From a checkpoint of a small transformer trained on Wikipedia.
Training: 300M tokens, 4577 steps.
MLP neurons of a small language model. Each row is named by its layer, matrix (gate and up: input weights) and neuron, and shows model dimensions 181-276. Each number is 128 + 32 x the weight over its row's rms, rounded and kept within 0 to 255. Numbers have three digits each. A neuron's up and down rows have the sign that makes its largest values positive.
A block is one neuron, or neurons of one layer that tend to fire together. After each block is what it responds to, as a language model described it from the Wikipedia text at the highest values.

L2.gate4:110114161123169130177132205179136105096127120146136151101162120086222091125161191151061169097176182101106127143150118106186124145171073059177166136144139083094130178122136088178162096134093131123146121079181144155133141080132157093157127129143088186147116104150053125157143136105159127092
L2.up4:185131148144171090111129115131153138101102171163140147121161083127177158135136154155155110128158147084231168137129147141115194131094121143180171124169115103125167191138141126188095085128102078101194135094137175119096138064118086120100142129131103196142122094117073141148152125099122179128
L2.gate73:121122156096183146133141109136139139111025133186082152122165137201153072138176117143179122137104111188144122147118122120119129076126120127128127124152164133063104084113140109196128090054149068150105115159116131146137101128154120128115132144076141108172109105092172137117160090097136166119
L2.up73:108077129159127138193136136056125100112170109163072136190155064149156174191157091069166138163032122167155102139125110145076122138166120135138084146172174151132122075116165094125188146137122175166134101093103093124128167158130129126134125128154109136154065133105133111142158140104131130169
L2.gate448:135144143111114156074119118117110155121102200142115107187164119103125067067098126088121170186160149159153077100141153152187144090087151191117116083173157095118154117161106053144159084117137114128137096121145086079095096102123078083122062133157081103133167091125167152164107088169070175107
L2.up448:145180198174113130127196199132120171183135094134075095188080156142143198181103126105149121131152131137079080127154145169123075115206115103136098142112072255187091073072181118184116115150136116113102092094150124176136092156107124153103115101070153130140156148120143112113081122164082160087
L2.gate499:065083169169087175107087132111096100115143109105179155179173139160100109103138139159124191139176121140078087144168160149120101111115134125114175152123204073128139145120091158116149145112134083127108113150154169154093105086179164122137125176117070085165063175137075191125152136164122099073
L2.up499:165110126124148094164149138122092192156159086123111193181143156139141095062148153116137150102188175137114141145110160101108102103092128113094126099126151141187107081128151172107090136143107152189114096087119097209106114186042151112173077181155116149167131148101153106121119142115141103148
L2.gate783:108089110112198102136103133123109090152155176104090165099143167104141143154157150131098140087142153174138145133164172134100119117077158143146136132144091102153114104203124126153123113089096128099124138089105182199152116132220178116152107129115147148192109133193152130128125132114137126063
L2.up783:126060156174164162109172131116089152137119142153141163130135140141047145145090091150082161128114090075134084113080103151141211120108144118110144156111136067131097103083150112145094130150128139092101086129092119071125086150116180177179074078103113134128027142158145090083114149097073143144
L2.gate859:134139100131182120151068099111108130157094120159098131139149065141077138091172178145125105187139105148161121112094050143132177160094141090101137154144110167130152076131158116116190107144076120177165128127154142142091101117084203157156121145094133105084073125134181116080147137123123124082
L2.up859:154146116079181110114039154110158075179115129086099091169139056142111134144137155200139072145106121142107110169102109141123205132129129166133085139108155164141159097153186112068174143119076146177142101078129124142147155113103231164107107148137150137088119110109142081145127112137159128120
L2.gate926:200101111148140143106085136117127132120088173062096149142184076147121135150178109081081100116165152135169069178123135079145112104125100081141172083100097174147088116179168089071077091089122101152142063165123105106108116029140092140172117127149121096101157143168153100154163110119127102150
L2.up926:110172140124097150117121166149146173125116139170092098147111116139114135090124110118117162098080134125119093098224131174085126104149160084144132102148135164100173082118129094122102139140128142202177101148117044025179108143171190123074135099101151181168175119175138086106119169137105071119
L2.gate1057:099155102109185131138135146165143137143176131087129126145190112148152104107149155107174148135151150165147165123120080119122115110150114126157194100103180078076170119159148130102102181117142100092128016128140111109093083134151100164184126088126085167113074140144142096139140128148170107130
L2.up1057:125071140097174130123211139128112131123161075118118045126143164160166165120125094110194152096154119141177147157145116189070129080162106125123153074127135132102141106158115090113084140134169079055062128147171102142034136100131092155145129089089146166111144132111137041151153171145196077100
Description: Word stems before suffixes

L2.gate67:118093088099115197090102119130098061024075111065038181093164103154156144142139093101102112117118093107136129103113143114148087132155116065141108070119173102161134138131121148127079147159106127135152138093047106147119178172129064136150126180186128184103080100130207103102147116154172128106
L2.up67:136102128096146186074164163159146104084070111100130171129077075139148186116074106088116133109065096117185105124129165133149149176113096138158121150152172109151130125073163155090098149185138104158139110092088138130151126173137083161141083181182183179081087138149140100111147125153138092108
L2.gate82:141122100102152169147194113127110137120134135129110121129079155094150154129170031167153092104097160151113147117120171075110138111091124103167139147124108122127126119096121138086142050129097058189149112127110096131213098135107192116133075162106129113132167093170096120136148122135106124148
L2.up82:093145051084167167104170124123157093167079136107107141062117127122138137132153158156118048159082110193070151088114166087165134120106126163162121073109114047078089086152141141112205152136171059150113100090140083166086098146072120088141146155145181152118115129087136169153108152154087188166
L2.gate208:128134128101161120093168126150118176152111117115121170108101142153140175101113070156103149132117157139165170132110138039137145140139102126141083197139158082175122082089123164131143115153166144093125154201107114109112148148176216182150189118133154130125104139180127139192121104122129145144
L2.up208:074114110107165160117116092176127115076182121107115181138153142151129101128136131135139103129099178141129102130099111153169097082177108149150110173156119147145113164091194164084171130143125111093163191156184114147181132160140093172160148114179173141199128125138073094118116133182153111077
L2.gate266:109086133149165188128128144119144139099091109135064120079070093181097139106138138117129169189142153151100126105112139196110106121127112102134104164119144149112156085134147125144114142110157144176129131152156104090150131204132164160165148147092117122092131115134118147107098083177153148154
L2.up266:104146204063120140173138136115120070117128118100126103153113123164119115141142080110134152105177153146123164035161155126130140120130091147160065087107092113147130129153149182086171148120126174135125163099134109144122105135102176124171107142119149071132218143175129145152132078177128157153
L2.gate303:075131130081130160170146170111159093111110112163139145157211096104169135134196139156158155095089138179171121076137083076098161116140098094122136114113170122130123102106154102161144150089116128117065160093111111135092141062160154100175173183118105193125146120137177173114086182145108072085
L2.up303:082181120152136152141064095171162144085098119104104161166113131140187093051128081093112136149148134105120151091109139126183198147120149150153121110114143182148177165135103161126174161201099206102063123155057089170138156159088142080093132157140134102122127079076159148083092136168124120113
L2.gate568:160177080104110142127081037118120166115079121093118138152108146171163164148210143137130117082103098069158135129167116112088130073127135112091079106125073137079141099135147176120170158151116115128127119092150099164093186149126160057097133106104154137127088123120153122104162120125116075136
L2.up568:159158152086108150081102155153097137074140058089141152159080148115105136200140185219029141152141069077178086130107125142123117110096113103153151110104158043139139126157062176145135111161096125114147111102106116154095150141119145144083127170160128096107147146105135121178143122092145113198
L2.gate781:134073168149096077095154075123128112145133124130120098134072176087110044122086128139138125195130166090108134125107105164194186088108135106141078128188146169143099047129081096159114102136070135138098111136122112111134106107115111168127089100072144154104119158181169146166145078221096121149
L2.up781:066169160138122197150162097105133162104125127119103143124169125177098130116146148113185124119055120116119175106114155125131119185137132140169062158116117117107157151069150108156132071086136143175132128112150085107089211124221094137126124156095149154172073067153111151136126139097166115063
L2.gate1108:109176070134141146079157163114126165146098165159120118169124188173208112118151122099123091107165179183177115111164161137124109090137167124119096138153106120134116159169136167167070096105173111154108131118123110084112090133122147090141109152154156138118113142128102195099155117126093127206
L2.up1108:123152098064198100106202121183146097135115142124053139133104087098143133105143064137162063131133165172096136114134131131082153183133085125127038136115132112141130135087120171096139167104145099105107123111055080132128153138157163094154189140120129167099079123108071091096173130104201089077
Description: Acronym final letters

L6.gate637:158132099087113166044110140132155114168134153085112092195132053129098113151130138160131095135137151155059124151080170092096197127095113115158133206154095114137118117115046106058102150141113093065166112162115112125101160156188151140128121185188117131128120093095100071086091168097176086125
L6.up637:136112086109136144121066213103147141131189115151109085091144118148115119162134119136100103145111077160097182110179136103145148130096113197090168117131132148137125066108137116124079132097137195148144165132191158150113089103066072148116114128201122157133155104073119135111158080082160138118
Description: Career section headings

L2.gate27:118120135149158145134128182111130165077113119151158157119117116143128173097090146158119202170111108119103060139103128191119080128100108135041120193162117123250166154138074098122136143165086127071173135106145070151151076153087116063087124104144163138142125104094149152198132126123118132158
L2.up27:106159141066123120118160125079215116058108124097135108089151147130093141142109143159138140152152167156125097131046138207093208113116172115041097127149153102191182101135071101121170112156074098142149162120141139096150200063145123142143136165104165125101105078089189143116149116150045092134
L2.gate122:088135128080131122155101118179113120135118123130131125145107167159162091101138141057112101124103179094131117156133114126118137107144144222160140098146148073148164129131165100152177178159044104090143170147166133135166152109158097101181166149139084104117110119150170165177132120198100111138
L2.up122:088168201103115135110128181140146183133145123108124119107078134097086094117156153119159109061125151138148172155182155106140141159178148131148124137126089100113162108120105175199099101183115193111094129182159129104175132126098124112172091088158126124144123137191170155083138130179114076144
L2.gate297:097078176178125115099085120109141149116087142123087131126152159137105116115124148208192143120155070190213107091132084110111072098164091176114137132096134095081180097135134123089128153130173138142121133138088073104135131148113136160137136089138169161156099112108097170155132111133059075106
L2.up297:092141171136183118181139133059153139149072156123164153127117117137147085169113131140155091133182132102190176064137051135216112165176174137107138142112130133140188099134118117105120148122157077156144129133151091186133164165153113163089110145082100161087105161176110114138103126136154189129
L2.gate409:153158102092147104181114108119170136122121141084074117109179155118189161084138122162175174048157119137130136112071120145129128117158068133101120096154120162138138114144117166141145142138083139153086157095149209132111203118155107112165159109205081140136148112097159168164171172132055064145
L2.up409:089106146070118139118114115105094137143066117200101152103141112116113088111160086072123182110137141133167162121129154189176111023095082081151130088084072128118186140132099073116139076111097153082101134144098172137115121056095103156199122108138137118141106123126156145132155115156144094108
L2.gate651:123161126124187137168156098090094148143136112149152133093134144135073166144135115118139130142095112089109176138058153154075086183096148151136114133110165094129130128114153130125128069095113082111093112085158126175096094155143078161174142162168101112122046114135142164142108150168132166138
L2.up651:110096126118125101129106092085164133161102082114142083073083125125087151125094121151111163154121106094133250122071099176103104154101170151144077123091146143145117076149175142096146094138044107154073190145140108114102118132126176119139196145116119141097087104140174123076103120151060142161
L2.gate1086:083080145122075095137139133143131134099119105101112093086131097118110109184111047142173144111149157137139119111182139152147203116149179145145133124144125137214089146151093163178118145111147105148142178065162094106170116097137149099131076103144148150072119045159150124110086171166108073178
L2.up1086:113147198214154151131162109127110134074109138114138089080122135183133121081145129122147156101110103108130104105158103120140135132082129133136139130136100049152160188104121093149154083129146116124127107123138151134163097184118133076165147128108156085021102145086160193129078135147184109155
L2.gate1103:135080153169148067050155124149130156070160165138127069111107124128168150114099101168092119130093119116144076123104163133106191165102182156146180106159100145178121114134100126124151147152137098057117156112213164101158138161125135152118129152175086126157112132144160097145145194123145173187
L2.up1103:131078083147117159132103120151119137157113220130166114123090108144138197156149126126080099106084097049124145103126123149103128105136097102146000142139155168203154103128129131163065142124098126145117128098155140107116176134062143167147163081118111158106141112123094136159121128144075112147
L2.gate1169:106157168173121156080113091189171132160134176166123122144146130133159090079089100136102100137088119115079153103079130124112136114096118146145172111183088091165097125116078143135087071141129105090147129180117109121083124073144143174103044143159150157146150122165140114118097150117097131103
L2.up1169:098097140097094139118136121122148102094109120183165168130168148150126073179096138164115175100208103133108152102065130151131201131109137147137104086107108150157129120146119096122096101144129101139148169120148090153135106122130128176104062150148135141119148108145113120107063082097086104161
Description: Relative clause openers

L5.gate119:090116160141144141166110150145096125185161166212076119136114131125188169130130143129107095145105112141179135117120143176117142125125131108149138119083110103160119153145106143185165174164101127120130134179118136097067121155091123085180121144174154117211066090112115106083137058157091085085
L5.up119:108175113107165115169143121136138168176145171174167123146059127083125170138146188087170156104127140068167138143096175186135152121130094125137156136073132057143126110112095095170178112171145205152045167135133138098146096154158125078146110119129185079132145074157113103106121146129093137107
L5.gate391:176095165138108185156159148089110111138120131123116203114113123178109180137137146165093137166053161088116101093088115107160130130160122144134142182122117154082142084130148072169170203069169097136084134112078169104085157132173157160112156117129113162082115155109128110180117187101119148111
L5.up391:120162174129143144134087092086160152121139147093118105102184155144128167098032129097138155194107142128110124119131081129141118150176147131172142149143088152127133141101142111107152085140120108087130150115090123101075102111133155140089079127078092112118054104142113149112112086033206099131
L5.gate690:232128130125131181064121172118172099126138131211134110133138135154136152190084113128166197095111100122188117139156157087166137166202123087138075130117155092166110127170117163096161157051110112191101077107105129115132084095097140137089113095167098146117167123125165103163076174126109131172
L5.up690:236132125154101150127146162103137102088132086156112128134149124168198104160138098083124170114145100097162146158175152130157136174139086141189103122150122077159083137115084114086156129107151086155113074177118101122053076106093069078165121155136171141094095109110128152176101117105120120157
L5.gate916:125153085132136117093165120138103154091055111115159152104076116171095157151177106088126115119123171120133145123167140057131146082130139080153124112158128185190138151046117142137159144126176172170137201140113091179142145085166138141141085109159160163132113194124177121142100140134156113135
L5.up916:131131118166127162065115175116083127093115174112129103132041143118101116121155102139126143075106127181136147040146106116122133048143156083174154139172156141169121120097144153146195142134170164164145096060146098109133090138153082170113090098133117174127123162099159112174129105110177096147
L5.gate1016:172161126150147111124146126203121123082085154120141049146178088085086136139122132115101179080126134134144168105136067099124150135184087139160072133122118134162146133149135125129112114134111105188145103157103175086122139141183138138050145130171147176120130135112112130135149111069138121119
L5.up1016:094163137163107193093120075112151112095152187152141135131162162135100143125114111092138097136136111118147166147118081098090077112100122144125115152188112154148185087160125167128073060081098183091160129085127121142129058142174166136087112120159145140050079159074159103168132080111176098120
L5.gate1037:164122148097149116096137107177145127078114116101112121202114109117154197147162112118175123092138079130101133131100170130110100100115119197114109179187096107184143182177139085162165115147122111125132128097179122118135158164177175085088128173165185124119130076169133096142141123106168088192
L5.up1037:111082144130118109135115170131142142103122117126141100156096174129187187098101152071126137174132100172095156134168133176127130091090138166174130152091111082101184227142037129093142120121104161152116127054094130120140167144165120138126120122142130165108131084140143170135126108146132099135
L5.gate1205:171127163117146063035150108136168152137137191106114106167181116200134063199161150115155120090118158106171108099127092113158072166118106111202101151100100163152112095162081090152133132142097169168100069105141110140136076089135156059152135123108095134109074136107112134078172130109110127160
L5.up1205:130131114148101131115103076127115178074119139119146053169090117123140127085171154114124158097181130123137143201134143127137165127130142158166102128204132131149143126149149123122154141167174122155094090119128114078134164165150064166134130122161118126156138116136189208085105095140154144108
L5.gate1210:087155133148098101127125128100125142118164188132171100092149094111111158132217055123166087113121120146152133151167171148112146136170124152119099135158159185199103123146166149144164161186099154182110093103108093141080110127177101143123084153167099147120177131141118132088147120105114147213
L5.up1210:081158125120072177129156190158131104139125097176128176202118148120095058176102100122075156158070128123128162084092191108135107135105167087160116147101138160120078128136156073168175093106103091102085119133109148144132127054068148139156157144123113099153138112118168127166141129145151103106
Description: Predictable name completions

L5.gate127:102179116189189121185195059138131123098110119102126092069143129129175076120080118157139148085106199163168109124072157128108109122143143151167113150110187122114143170095095103087103111130121127142138156104126179155127183126192148127066116135108101157173132127158112217152079087134175113133
L5.up127:107092162174164201108095132119083096124143091100116164117136104122154092138132157189165106098144144155150104133140137115169120090117048135127179135042139169168101128195140175138176160138130092159159090139201149083157063150124214141113112068156158116154149119088079140095169157129132144160
L5.gate251:118187119114089125112152084130141130058103110089123104127174115125155150122095108145154198122148126162092153113159125151069124125111188130134147141121117133164170117117097103118195125123141109112116165161125115089144114061145092155179110143116048131064124145060153134077123122178080144147
L5.up251:100078115110077120148086108093113133167155156120108174218136145120116243151165168126191154121139132092045082159126088097073147075111066116120139142065098098144088150130153111160155122132131101083146115106132122109143129110089210136141076143146085127095140120098146103153122130081131111092
L5.gate390:064134080110106117090146067188131141116085157133177130136171130169156123207087087110151192161155128149146114152102126110107131115193114087083148095175152138148133131125163145139083143175098118114098090089100110127083121127137148129168108109115134143116118169135111123151150082125039096113
L5.up390:137118124096130163150133153155120121118154203199178119150145079084055159157119082163121224118125122153164160123123100111094149166144128131081147108108134145161086087150152110144141099172155167093151153161060145124094183148135099115177152175120127144102112122120130139122180124122134126169
L5.gate460:155132102085148148172113142115162177092150161120134177147133089124118143109097122154115157134121130152134135088136155207194108099167106140196107100156105122174163135134183118199140168116172163150169119135173107154170075097132133136121179107160123093120085142150123134059090152169174126042
L5.up460:082196192119143129149127115159178161083117156128102132158080139090102124077191072126136133134028144064169121066105139139110092099124114107170104153086161159152127106137125107165129116111134112131076106095134060171112114089120184165089129108138115111119078105165115129152125132174142171113
L5.gate544:161165136110143154133148115047168120044164121151170132087134114141139134123145117086142141096130111096176102058093139124115161129166118174125149149099130164135143102120120130112150155111098081115092165140056125094207123123119144154150123079124116129119076132111094161093089099163145109143
L5.up544:162092106175137118111146144124158103093125123080105069111124114130134108138096204125125084121103204158180113141133133072145116171162083051111128148094135156131200070194101075129177079113130114110042128084130163158083115209162203093147119104171106130080112139147096135155139094187099125153
L5.gate601:078148179103112139185110160117169149095136136103114102141079150138144141137184086145120174110179133157161128102131173097106137107144081108165083130097130165166123097138110108079167133140142095131130113137123130107143180208110152144096096090124136156137127101081190070131140125201109140171
L5.up601:106153175099155142147196143086095174069137136148130111142155133152121140091096074107102114167124123168123169104094100100153127076089119080127176078148172151129091090152155127152140138189115135122134140119133146099156135166117151113073206150111066136093116138125105175082107172133183148121
L5.gate862:107082146111176156154095151088138124118143156112170148136109169073071179136131201131155181078164137130122166138132126139116131144184076126081124067113080193102067062159122141100109080143121144088078172099154088144160090146146089147112132130093098158151144090113100151187158090164182091120
L5.up862:096140153147110160206130084165140129127115182119167166118117091086128111071135124097091171107104079125124160116102132163129110182119127147125153090125181133136118142091175131133104152102113153119118101132132181139162177157132107097084138160164173168137102172143115123058131142151152130134
L5.gate1140:105146148084117156100141151100117147132130234092129178146102146123119101106114109115126161106120122115151146088151095126078127114116149147143121128144129065093157104046125122159099168099109098114114193140137108126097171139139140124044127119096140135175133082130151119142116130067161152148
L5.up1140:133144147105130133163168151146130106082103111133079154124102121168125149084115205123105130133147128160147208081164138147108154125141132125118196124192160127145188121107113131198123139151138171106080137124120118148152132140160144184079188132147119166162181129157159129144139134112122147112
Description: Relative pronouns after comma

L5.gate247:120074156115078143124122096141066100123117185118119120097121090164196112111060183086163116199178112127133157105189167193094112158109143189108173150135093095120150125119150120188157123150134162146146126184155169156146171136144129117112127134115107101167113099158107115118109135089097191136
L5.up247:102088105124091140114094150051127203140146152130139122099181071111155085153086149125140118126159123111077108152140083131129167130120163111149220131152076077141093134145164099178140139187099118165117143148154101115093109189121136138061112127171127105106094076101082113206097129142134146088
L5.gate271:111129081182115146125123145113087076159182143094103113095137107149128102166102153198110106141130137158145134138174122146102125144097164054136120158157152108090129110137096065131171171094160158125163125111099173168158132151074137153116166092168111162135130123157130125141127111101152125066
L5.up271:084040107168145196156101183136116105165111153115139128143132116113134117085130134154131154140030063100114092168151085109130196082125106105137146142170139161098120189099096128104102155153164095096194108118074167093127190150072137111156125097129078145073138141159121105119118150186185160149
L5.gate279:184144144127094092168136136084130164165148150136167073066108169124134152110203115153147080084134192144133082115121093097176121130112144117136154132128135153108183129169101140145103170143142113166085100120166171144078138123124115078087150103119100134103159179144140122127120131168092126143
L5.up279:089120125130144073104156130153098094095176172120103101121120071156180173091143125080112098167093145127113111117126154125079178175158114185063150105126169146115157115154118115125151181144169115236103147123116109142150081118104111106147139180115072177094109090110115121127152106131179130096
L5.gate333:149106166177130151163118140094126114122081096108099130126123153123135121155132103100088145195180124103104085128096153142153127159066134140140115155110165111135095166094144140110104146113180113122133108155126126145130112188152164163087166171072085116209101138097138145199137141164122201074
L5.up333:027109103078147202118119128131123119138121131097164164075084191173121145104142123086138103170118141181080087078126152125169075152114177099090068111152131138133139130093152095162132133148134159133076135092121073142163141137133145164126143174081143096118193122135092123179105153091141163085
L5.gate356:090135132130121107187096096113126089071101134159198119151120092160224142096135153069180135150130117138134132089093044151107095158145143164157165059132112090153098125158126092125144140149167120082141121140141094057117149179115091156098119143078110101114129188128123089088120186108115070085
L5.up356:133129160077081103139113119078179110081131129189172119111167083135150096085174202101107115105125143158149125129109129136123087175191123147126141117109098139111170119128091157139140148138118094111157140127145117114151104093132093160093149136125123128172122132107122167124062127169110167079
L5.gate614:104137118174131169108157184205113116124074096092147123161168082147144162130147165099106120149162120168127097166144104138158169103088150087107099127130108150078178143077101138132163117131175148095201125094149181110167153114137129164080099100150151150083154116141102087130159067172139119090
L5.up614:071146145096101152102191164156137173089125147181181128142165110167155145115135140135087178134175115150106082157154124087133108135100090153129107059123169124138149117117110144168065129066139104090143108126104113113060099146150102123095130099113115176129109180114098128154043106162101198093
L5.gate888:066096159088171153111155193081112122127136101122105117092158140140120180050143133159086090074132118153122202120104147135104120058120175117160148175151165154120107112119182074117117180141083174142195143106071135185119104145181181125116150132182189120149160121168171156118093113103144129133
L5.up888:157200207129126175144103150116196147133164138116143133150051075113096077109093124161169124147068107099100171112179151131190162153108127122140148142130134127098111093130103129100151201117113088124096134082169136154105119023133134146148196122120149166068095140151126098149135107152161170190
L5.gate997:084101103147141137111134090147121081137081133151123141162190124144134140122165201130140150153137133172088133119116118090128147197080092135146105113137123079110118076078146098144090188150086146116158096111126204145126072091178159151144151125117066159158129088109152104059150142096142116117
L5.up997:104070154116177146108116115165165125143062121130111036089168138149147134147144137093108161142130146190136085138146134069138167121138109098144100160116133151159146132100167138087137139121099120099133151135146129133118107119166100154145138156112077131182134058104126113140121120157139181111
Description: Word-initial prefix pieces